config.yaml
num_hidden_layers: 13
hidden_size: 192
num_attention_heads: 2
num_key_value_heads: 2
head_dim: 64
intermediate_size: 512
vocab_size: 2048
hidden_act: "swiglu"
norm: "rmsnorm"
norm_place: "pre"
norm_eps: 1e-05
positions: "rope"
rope_theta: 10000.0
rope_fraction: 1.0
qk_norm: false
attn_scale: 0.125
bias: "none"
tie_word_embeddings: false
parallel_block: false
init: "orth"
init_std_qkv: 0.0621
init_std_o: 0.0
init_std_up: 0.0621
init_std_down: 0.0
optimizer: "muon"
learning_rate: 0.00339
lr_mult_o: 1.5
lr_mult_down: 1.5
beta1: 0.93
lr_head: 0.00658
max_grad_norm: 0.5
warmup_steps: 200
schedule: "wsd"
decay_fraction: 0.89
decay_shape: "linear"
final_lr_fraction: 0.05
batch_tokens: 32768
max_seq_len: 256
doc_mask: true
z_loss: 0.0001
train_tokens: 172500000
max_steps: 5265
dataset: "wikipedia_en"
MLP neurons of a small language model. Each row is named by its layer, matrix (gate and up: input weights; down: output weights) and neuron, and shows model dimensions 0-191. Each number is 500 + 25 x the weight over its row's rms, rounded and kept within 0 to 999. Numbers have three digits each. A neuron's up and down rows have the sign that makes its largest values positive.
Before each neuron's rows, "fires on" lists the tokens most often at its 100 highest values on Wikipedia text that the model never trained on.

fires on: "u", "us", "re", "c", "er", "ra"
L4.gate203:486492504511507482452494517520462518499476525488455524497459502549521501524502473490473507502464505459490492527506503512523516494440494485522520503521513518505521498535506525519522507510502516498485516456506462536471539571521480505507503499475533481489490496486539456505486462492514534538470489517444503546507480545446481507511505467469507559538490503508507488505525526519495466500516546494498537474510521497478487522505485572492504476499525508511523551480512497495504465500465473549507484539493425519537492518533478483477503486504495483486522469449501520526528507510505494462
L4.up203:480535519508502514539532542508516485518510533499491464516475502474545461466519527523499526496512519479497476480535540490543513502489485561488489500489474450476526471464523475510488527470534461471520485477544438490511503477491507520503513496511506534454509522504491445498502497433467488479503433467499528506534493501500511477498530501470494510519557502472522558462512498487560531489535486484489511476500519488519513520507490513471472483513514488489461500508521491539514519528524487479502537476526483513483486500465441499513481490497539500509534526446527518495491494515474510485
L4.down203:548462500516504473492484547510558508556480470458524486547509554524487472473502484522502517502537523473486494499502475516506525490509541516465464489532539515512460496520519512510488502525501483520534488518504500514496541514526471498527485508538562516524476504507475444471496503507511557516481453497509465502527538518475535492465495552514482487545502460489493518511489558481505488481502486462487512463514477521513514518497492546480489476477460521511502553462508476496508482502478441475559510525500491504512528531479474529516489481489490488515491473475512486496523519513493493469

fires on: " the", " has", "s"
L6.gate330:446493483482505472544458458519498525481490496500490484489502494476519472447508466428493472502478454523492484538525479469507459519462485508524481508491491512499444494497521572523509484504522493508484494468496451550509479501509476489471505557460503516504491488492521511500522526500536472502478463506523491521525561473481467510498462494499543487494514536472568534523500477507510456505498540513488537486481525504519503491498486499513514495535560509492497491509518509513554508561466466485490528508486476519490486505486473490526481523481463510511478499498531488521504481513466522516
L6.up330:480536504493456505496502530478501479547510447516545510526484530509569468468547522503466519459520518530465570488501464509500481482511478475498459501530485534548461488498494517522540480483478460498462517489517454524487475491458488499486492476537502545474478490513499521526492487486544530521484487482500505491527466515513505473460475509506492499498475555512534494526494497514495483495534466516518463484459512499500519476503532509516499494503515472446509532516497463513467538511454483494471490468471522510484512521494507481517512521492474489435511514544502504504469475472509493535
L6.down330:528480499509476489480502494480521575478518478453546513489511488514504478487501508529467519478503536499492522492479532531521469508486509479484467526494457435506487524531476450536515529494524479523495507488490473488532509498489502493506491523560459463532500489523521511502535478518511532532467517521498518528497532504522487505501510524489458513459530501520480506479536503461512475473522440553510527502521491520523476510528531500455498494468510530474504527511511515497518503503507512487508465528508501486459500526514435482539489520477485562466541520452489507500474508527517438486

fires on: "ci", "u", "ar", "ta", "c", "ite"
L8.gate145:456508462488508537503512522521482534486481515473506484502511510485529505487476476482490528514436517488465511480504502521501471498506497524496528464526472502522517511489474483491480541517473525488500479472549447498502526486465522517524505520498493524457466497491505508490513475528517527501506507476546539500501508489483472525524464534501515490447486497512512546501550460510479467503493491493522520474512452536448525538485555518523471506463466488524523520505496459505583469530495519499548517508531468488511490464506469459547488461558488518490498508496519503530538533483505494490
L8.up145:512490479505457493507490506506528498482519478510510516487525463465496502533525533523568469499516552528507519503491533478462493482484513565482487480476507485513517547521478517510534536493414482473489535484449523500469562517540471514545489532486499485489498492520545462504468476528486511506500513495520506489504475493511468515479460491514455518535507472522501520539489515481542503471502496501485491501519457535504503513490491460472539487488511471476511504490517477505458490524527499483501509518440491524508502574496497495472486470513513504515510512462518514553483494486550492502
L8.down145:483460500522495440514516503525490506484485521521500501487515507502483444499519499487456530497477535535456515510510432488500532505500501489508519520508489521505490512507481522478526501538515488484506474489494482491509519527501528453490491532516489516493451540472494446481481485495493499522501486550493523531503470508500517530492486535513537468471486444496488483519546505492513522541526491484508515475504487472474530534475534543521467482462465515550576537507508483496493475552516496532531511509534490471547512502523500485494493440541502513476522487488468485476502539443506538500

fires on: " De", " de", "A"
L10.gate479:489503476524507488456490467518511510516456472492501506505523512445493533487504473489490488488489506491520446479480503484508524521494526519484532511492491474504559516555502466510485518463503501451545504483565518515505440499524501482488513505476464524509506453482485490525505533468482539556516435468480521503481495496435483549492538494462522443494439452492510534505477481480486502508528489500489537505483493497471501529494484512524500534492461489494482515506499480488551550487488462525482494466494490530518509487501528506534523495536497499519498484492492497520506500562490520485
L10.up479:485505488489459521507496520523513474484480477502481476512476534512493546489475486478501504491487484478474547520478490496507493445482504483442556466498501505504500459466539501500532478465525468512525432499535488545469512535484511488477503489517498499536514492531504492486508518543475459490485482539551483508551522452498494494486440503545566501536512528508500488539549514513502494511514505456479444495514495495461473510518490472514515478514532467499544489483524485440516526519470497501501504481501513521509527477502507493462524516502510536518525511476517504486501512453465524474
L10.down479:489484506492464458477473511501535527476499546454472498540449484517539508507459483506522473479508459479489502475559505524472509470493476495498495523474495502494512479545474500514474493535491489535565544489503468525523474524474491521518519488498485546492507514517527512486485506528473533530485466440544528478444523497514539498507510483471520499508472474482531487490487507475487532470492487489494498510502465507481498502500480464485483494449497524473492469505493497501484517453530521488500496504518528517452487434465557481546501519478498507489473501474492545493495463550466497525

fires on: ".", "'", "I", " O", "O", "E"
L8.gate126:463500474518493494496461445493524503521559484498486458541500507474487536489525507548497545505517542482521476516513540494484492505480521511476523541482520463504457470519496472438523503468536486494521458515513522483536480477517517550483512496575495541500460519510470484494485478484487489540510487462482528479497534466530485539477481544459485534487450490488470507538505509495493491467516465488498496492497523468445490503473535489487512472484526498521451548525510526505546520478512498503519523511483522545493480506487505491481524503522505529505500506500494502530470500527526524520
L8.up126:553498450479502502479513470502528507499517455476494492496526507482518507489484497486506529466484505510549475488481503462478477534509514491494508503521515500521503507498507559484501502533500512549492520481498516522530509485538498497497484490519521496507489536512512517450501463474545538536495535449473525518508568459490468540445493510539544531492505509491468489507500508444511514498481516506464482499504533460502484513483498461491515498485514484520530492506481475506468532557485505540520503508532535492494529554487525510505549491456465545537458504469491477525555486464534480495
L8.down126:503447514507502450470485511463501514515503510512526523493482544507547488483511536518452511503451479497505520485505516494452493508517490528512524489494456512469529514448501530442457470547528510470553490512479527515491493522490515510507501503521502541481496504504499488532483497472485555538500505496520488483476522492506565477508474510520563490498467495504518453454518548459479469471500468488541464470479471518507476536549504508511506514468516526505478483507475500486535472522495458457544507497491496475487505500533485545529486529501533518507493495474520497516499490541525492526

fires on: ".", "ra", "the", "r", "er", " mi"
L8.gate357:505496508562462507519503494517447509516455487519472519544474512507536513499499549524479492505486500517491526533471491533517497502449499470476521496562495551507495502461551509514524504543555533466475531523508487520523519499429485487457536471468461491499454516516441471492493476521497513477469505516538501503516487515517509558491502479481508475504503465486519475484497544470482475487506526537499529494516501474499481528502458501525512516473483503472481534491491489526488542511481478518539476534470477530496511507516468493461523510465515531505485543483493510488512511496509491459
L8.up357:506486476504479451470518532493517512492515524498497486493507489489536504475479493479443515501439533500502504456509404481496519493512533466471499477485484484519491510486464540474489499504472488463514547462485482473527506499487501476524503481519532495537477521508517480484531494481527508504502469524441473547484494508538488520522488515537497520495560481487510483485494483480543480496487468452519530489489496526462500453469464527483490451505489524508511462496486484521457525520458529503509522533497486493450507474473506473467529475493482496536468501477511459480482509494488448473
L8.down357:488464514496484538517504507480511484564491438537491503456497527544455488500503533504485491442492464496499486489494490492546545492485496502541537501507508517514540524480511526494525476520489488495474496504496475477523561546548475509511503505515510486447535493572468503473481489503495485531499490512486484524539474477470478546512525513530528468497501504544465495486513541450485510504534478473447507497464520517450479539503494521506507480513496487489494490504501498481492460477518498520543509507520477479476485507505468482474477520499482515498514500465494560524515460496551526475

fires on: "ra", ".", " the", "==", "\n", "s"
L8.gate390:501407487488528529467512512470507510501526450503565471460476483516487499462503509465449516546454496477484518517492502530487487490508483496495524499524501512521454440501485504469552483540463521495522519464533530496513527540514534489487484500479521487511485489478532507472499518464511536520488492481521488482484490471497481513504484475513481501512582480502518483512492481498496488521528474485477539478506528511488494466508465518509483489513482498482510559469465507510517520499470494444431529486502488503485458486488477489515522504465454494477501514497511518464525502463510504486
L8.up390:530483492517486466534497521505451553487509507492491469492542478456466492499547515544485536481513473490507514515496499499510508502484489495549429526497522490464499474474501509465501475529503496472451567482525465515499510520479528501508473502521501478519492441500458482480511501498523535429505521487520535482517505508474482496462514500533528507479559514525511506481482504536490489504549521506533508450494478483494504510510473462517519516509508521520494476475486459440490485488490509500508494488475515497528501504482523523484546498490529521488450541505532536471460442489478482492
L8.down390:496502500481455484501481517511518519490509497489519494518521519494570519505487519514508523519526533514435523454511515489475486501486496486504437490491480453494496522479523508475473523479523527494494495491494523482567517529536525543515470545512474454513513483499508488478478500440464472530489499502462465491504495506485530488484518502477509489442503523551555501463503511487538477547493455496480508491544461544501478503513494485490461529538513468508520509519519492469513491519521491499461491502536508468512509511462485472521517462515523533523483498567515517490473483549531509499

fires on: "al", "or", "ive", "E"
L8.gate323:492478474518470501550492517531476520570500547504503528513476548487532517538506503515483484538475520484514478452473526461469502536497492524465521504495512507513528492501527523473500503484521557497478496504521503521542492512514573482480469472531537497499456495509515498514484466502546468528466510561491462510496478525495502514461480566489500523506466473501511520516525501504508472516483493542528501474448520455487538521538521473485546506554495467481508488484518511483508512521451525510489519504494472478472509496509532488496476463492504495514478523528513480499485497539504506461
L8.up323:478518502500528526486484473527502497488467494511458499475490498456511478499526481464514533484501524519488451511511493491504464520473486518505514472496528501537501514502441505518502476514553461473560510490518511534464520500516523485504501471511524503567540491530541505509530485523532507495546468507506478544507502492502535496494464581501511526553527531534474483520533488511549501510506531495494547529494487485486475499480495477478469526513551457538503495492531477471443498485510504509520499528490509508496506500469537500509473511488448472501480529490507496474526459553509497535
L8.down323:528507519487505455493487534541495474517510471462515459501500489443542508526483485472471554457464541531520502508542489460512507514470463499479461496514510453503550513464494500516470499464471505479508498527474495509521477540523513516477471502517501488502520490481508466465517530494506492499486542505466490480538493491506507482505488510505551523470539475471524508490469498507476530518517486487553486520516488506505537519477480482494512457496519509498483485419550519513487464449513574471529498527498498467507478510533510490523482517513509501464506460530514478498452510502528500519

fires on: " to", "u", "do", "ra", "cu", "ri"
L7.gate432:534466503492530497489506539491504501520483491535540477502544468496487466481539507528512536510508489458533503478510539474529514520491467463549513565496505476488505491558530512545509502529515511482501514496504475524506494545489524532510506481493466473477488519455556497466489470517475538532478506495466521492478459500526478494533514485499483532431486452520522458494503511542507494471493479510503500512486537514452559511493492489510484538525507487514474537525515494456498516502483508503500484502479466538536501520507474488518478466493498541493547492508512546468512505513510506442
L7.up432:484511494505515488535509526518515508529545568469473526493502502521511516541533497507463541507478538483493526459522551509492465504467512494492444500543478463531512478506462559484468507524477486499492529501528520501522471494480471520477468466487488511457497483447494483525491474486482535526481484479480458479505492466499487506511482524472528456526551476492532472495535491461507492506509481511472506507527501497513485499504530490454529521509482473525491489547516512524500443483464430523456514486484495498514475514491477515530465463496505531515500511481481488469480477531464523524
L7.down432:513519474469459550508524516503522534518493505487489528501505499512464540529491482526491524469531492503503528503505556493477491553537505491492503512480522508487502511491512532504527516486524490478510511492499499540484545496525496496434511515504484497473471467480469462494529453487490519477514477478539494490485488503464452480499546542535474500477522506537513456505477509502525485493493451476501570511459474505461473519499490500498529547545467534496503476499536505533528453522518539447465506478514527518484537494469524462529461509476484541484503493494511495474538520467482481516

fires on: "A", "E", "age"
L10.gate510:455506498477473490460481511529518471511480507495526488498496529468563546485472528464444513501465475465516437493505519475509502522495514501512535515486481497505536479495485544502485480478466513496538517485466518555486466484520454519508513470502489520473511510529491464539518520506531496497492469508512507534479510510481476454455518488505558472485448489499515515518529482496529475489482495473509501470511483542501486488541531446491507495468530494511495509495514486476564466491512523474466532478497511511498508519450518489465507467555497499509492507490473550529532504545536507485
L10.up510:503488491498508532454522495509493457468486466498456520526521474485531500464468490481504483487493471467469475478484500488515466515525521526549549513489523498492490516461486515498466463477489490512500509550538494539486439525526513495521498482480506474543536468490491481507523522505518539517506485508479516514545512494502499479439485527526515507456498521542507516537506471518524484527514436519480487517515473473495483475500515457486519506493518476507491468505524512453475564511524477455470511438520478472518514535522534484516522487500481523484489466453481497555484465508503486526
L10.down510:489479485521484539519539511475511489463511485486507490486489532544523496519509509450524456501459487499493528504481490501491493489507506471525478533512504473482521511529489516519464481502527546470565557512497546498536474502502493537497468506534550472517496497534505543512522515500523513482499493505522495504491494481448546467461480492498534527505480485460518522462487511527520511459485468517544520474454475504454504528445515520468534481491504492499445496396489499532489510492497507489517536530498485508497485519480495544472475499483503536470499528513500518500505467493491503532